python train.py --intermediate_size=1216 --norm="rmsnorm" --tie_word_embeddings=true --z_loss=0.0001 --train_tokens=299900000
MLP neurons of a small language model. Each row is named by its layer, matrix (down: output weights) and neuron, and shows model dimensions 80-335. Each number is 500 + 25 x the weight over its row's rms, rounded and kept within 0 to 999. Numbers have three digits each. A neuron's up and down rows have the sign that makes its largest values positive.
After each neuron's rows, "raises" lists the tokens whose logits its output raises most directly, leaving later layers aside.

L9.down1189:483479475453459501487517527518485506485466481476521519521501521525498519478514445471502505472532533501468481453531488470485483471481463512468487510529509508492500490548513495487505508498437466479499483510528480463502521486495482516511476524511498515473498476490504492542509495469499489515463487503488451484532523543530503495489463498482521527488459499512498493486500516493456486484477479480543567476493523499484500450522522501542486501489522452512497509530490541511496526532501473514481478542457498509501460505479528482503481514489494502479506531481463521507436491485498519491490451470499471553488462546524516525523514501536476499494469479485464485476508471483493498484511478483522481496490508481477500495461439494511482536505533519461501526499522458529495479438555456
raises: " L", " B", " S", " RSA", " T"

L9.down347:485530522453501494510498539463508502496512515502504506492453496506450523496489465502471479487462474509528505500493463499499467445480487498487472471507509525478516494506551486495508487583496504520557513510472503509503507491501480506512484522498545512522511508481535480513479480501447451521515503496496515492490482506507490502496518478470521456474549498539515449442509485480490520452491511508482517522548505521512472541514518490513461506493523562483490497517457516516554504487493570513534505479507494483466509519523468509524535476514470508512525521525499525493486495502545505502477496500559489486502504532551512474528521477525455494493522492487565540450485501446511494478476526522508493474517526513497511450503498508494459491482487509471493507502480482501479493487517479
raises: " tall", " largest", " biggest", " fast", " first"

L4.down931:532521468554516496522498476528518547539496477529512464521463479514531528527502508506464514440514495471489434466478540510523478488511499516553482497491499554498531504498528516456501508479515519469479473522456506500470494487499501504536515490552478432490467509522552532476502465488467514471483472504495547504502480512489491467443515474475483487514541503518477517469524498451552467473539511507507502505453511521437481525517493509500503495473513517512495514515525545520537532506517494524491500471495554506501483535490487475486477475477524473495526485502510501505482515508474506479487483507537493519509499460499482482498501495482513524505527478499506472505508493492539498501518512534490521488502457574517547481515481516512512506538527519507510490512524482513522476500526496
raises: "ter", "table", "cher", "ler", "ton"

L8.down127:525513525476508425489549493510458510501485513565468471497481506501520527531499499498498504522530559519499511500518479525467496489483539453454522500499522526503487542497488470486499495477549472523500476495513507514511471523550480500504484536490485497552472461526537495505520506514451505502539522480485492543524503452497502495522470509480563510492524483492476483528547468491491508543544511502495475518498501518441446515495532486464490482502512491525535526465481519467513519481515499503484460462466495564504476503492480511501514498523484533490479514545515491503517499474456469500513506542487505474497494479515511502485531503499526547516484545504481512455480528495544543523503498515508509533492471472443496502527465461502471549502520530480492469493470458479500524489478552
raises: "nc", "nne", "nt", "nce", "nal"

L3.down1191:522534545528487509528531456467514517534484497524566514461516505506523483519511409491541529541499499499487501495480520479478513487531507510484489510508511476471519500491519480478502505478521483539508531459529531504504516472508469492505534571483510484499503536521520470474510487473500486533520492512465506493510474505474508471514566476459516501490515504528459521518510438437508429482476499487481522450476532514496497530499512488495503517495508558501501541505470493493492486499494529476490544470518469506554489477533526498537497535477505527518500511506495507540486500491528538490503536495507493519471486501469540520495480484509471513515490493471483508511531500460530553444499504490476510497464509530476502513506518487462482498517477512542486488498492470512535530431467480
raises: "ient", "haus", "ale", "ien", "iving"

L7.down898:485480491490512518534506569500499543481458511504493527462450504493536508499493505510487522513529514455501455472467522432472513491480512523490532510486502535452490524484500531537470542385493502507494526468524462492551481490514537516496519496495502510516530482514507496513496551490495511547511497523527540510510489473453517458482475473506476479516474502528496512482508480502549508503540541486512493482486461499514494487515484502476556530470498460482475497484505438504494483466512482503481516494481500520479495479524516510473533502545517494545503474488538496501498529471493496507547530485529496504511494501478492450486517485528547526456497506498527534506510492516488522468514487530484512509489533499514467485521522466533527492474485485481463517499507534474523502479499519
raises: " However", " They", " He", " Today", " Although"

L7.down328:531475511489493482498569471535482476461477493512498472508510496507507481497494487527526538498487522519555526516469479451496467468502531500468463506511513528490497559496476529473513530522462484496523512494511495507522495521503457506526474489477514489462499477452477480476538521486526478518496481472525501529496551502515521469513464512538495508508474458485480480541543505508453505485507522516508473464528508458479512540491470494499515555499518504481513495474496503481482528517501480498482488491529478467493552510538468490488519453499479527491518551498483507471503517487496483467524533516507546482472544510534472481500520495512533510477504456558510536531488494533499524462464428479482490515506531509488524476513517493525471512473504476429521526496453451532512538483515499
raises: "ature", "ance", "able", "ability", "ity"

L9.down1008:451493484495464523529515512504509485504510493485524547504563505506506476539508518495502506473504496493487519547465466513520525451534556466494513509516507507484487481483468480507507492487481484518487476506515477535517501512494549538467483447480545491504519525521489532478467526521500463502515478511500475483459477531480514510532535506496504480505497518514508498477502531486480542507471467515545517532522496485529494526488441459499511496491522548491500515488461502499507539509503447566474488456481476542527513508495525486474505521476479478506514513526538470509505514515493513499480525506529471505499499488518475494486516479561541480516491497446521533499490509517489500482485552472512531493549548530504523488480559545516479532469549465507478501493502500519481502485532510
raises: "bility", "ties", "ities", "rit", "acy"

L3.down606:491514520509466478550485470536516499494452507522515461481521434514451476456521491485494552517500456496481475476465481489521522547443524504518484513515511550556474516494506541511512498489513498564477494492485505512486490528520495517486512524532492498492537532495484490522521498476505487506504531479470467520508518501498525528501534511515494543504490465542490471520461516462423488448491486477517465495467558529507504514482573490476501502472535506496538501498491474502461492487479515454493513559496511512512491554472529527506489515489457499507471482467570483523555480485516478480509536501493544545502527490452513489475483511475491492485469486518523483473520504486495485514552508463496482520541529498543500497552493494507487544532459499496542502478484452469530502502532469
raises: "hy", "he", "hap", "int", "uff"

L9.down19:524523476501493525532471554489481522519537519538483504480504496524471512475489527512488462481500475485477493490501468497513474501501454507540459495455495512502506508473444523467489469513533490472520518521558473471548530523475572493546493505496474466467474493471486529485509489494451566483531543498497527537457492487474489472551499521491487500515528523506555527485537495499493514489545423514542547469466525535498491530496493506488538496486493465510506483512503495465496503518465563517522544456479499472493538523487469511523487495487521491471484450516533495456529498488531502461500510490501478477467480470507493476497498514552456487532464487476489489498476484526528511535533527474476494491507541484497485514508473507503494522501530508541475488474517475482513492495491452
raises: " with", "tive", "tur", "ment", "ish"

L9.down1092:506514500490475542483474513502512475494499500489532504488473530522516513483535466505453506505490522463557498537450470524548482500530508523516485485511528496502475529493529481491497474527477485502475545478495513467535478487491541491513486509562508534467445506494494476505514526475463510521492522525506513507469526486556539504489509513506520537506498503520488481524571545519531510491530502512501506572485524474475505480460476516504504531501509497504519508546481527510519495521490513520497494569572464481468460502490547461515532486509526498518479484507477501493491517557537514468524515486494530511517495528502499487549476497468493486527525524482508511505497491493548529483522531507490501515527487527511549497498480494519550513531501482538461495495510493436502514537470513
raises: "e", "es", "tch", "com", "ci"

L9.down627:520500513489505530554502491516532506472449522499512477529516491532532484492516499502507497531462447528532492447495523528473480526505483548500524465468502487516469456495537525495531526467508504501482508504467536476530514508490494521550493517565497464494485492515453485485524457494506483530502534447489475508506508477496509472523511492534524465501489497495529514487489528480501491509513488493509478481477531546544522526520528457506547462540494496553519507540496547478434490486478542517508509504491519524489484469491535490492514519502505473475512528495494477530498478525515496445481476488508477485507503536464482507549520499492491543491466489506509531450482474511471544503469539491493472471502509490486484483517495464536493455467514524498495530477478496510490563537487508
raises: ".", ".\"", "\".", " \"", " Elevation"

L7.down1156:532511510471518498501485496467485510491529519527441520484529505468484488522487481505507493508476516554495474500527445477485530495523490504533496478486519518443513527482508489513523494511517530465478491495463465530468538485522516509534563455495525503520512469486520496496489500480504509475519544488499478509511490524483495539499518514503511487524467484482467466501509463524483520489461500467480518493443484516495540533485498498495478464464541537532546530484467486518491502525459494508508509515500448480476508489502489448531480480524545458514479520436532524530504502517488495494519546536537478469486507453499479487567496453542532509450526527467531465537552537492518485503527492498508510526460492518530546477454477498489473525506507503495478485463488538523525470515511489
raises: "ing", "ency", "ants", "ens", "en"

L4.down618:526489524452553526477482522483485532515428475472496491507480467535514482486519522521463528491521457516519506473540513460531481493468461515455449528501518430514507525501478484501497485518508482492490508479518532536484521455488522541503519495491487468489473464519476478533468458499458486510485490492493469502459506480502466488511520485499529421545504501496443494520526510491465452476458479497517536423506541511486545537489522512497478503479519506503545476527478523495498479517522480530520507524535500493483476488535483508491503494512531484478528495535451500488512519495475536507494524517579495552522481480508482455502528526480466473482459474466519521515505525536506532506485482513477487504496533521503456538535504484497492473477464508483518528482527452504514492468518497
raises: "tro", "cre", "de", "vit", "land"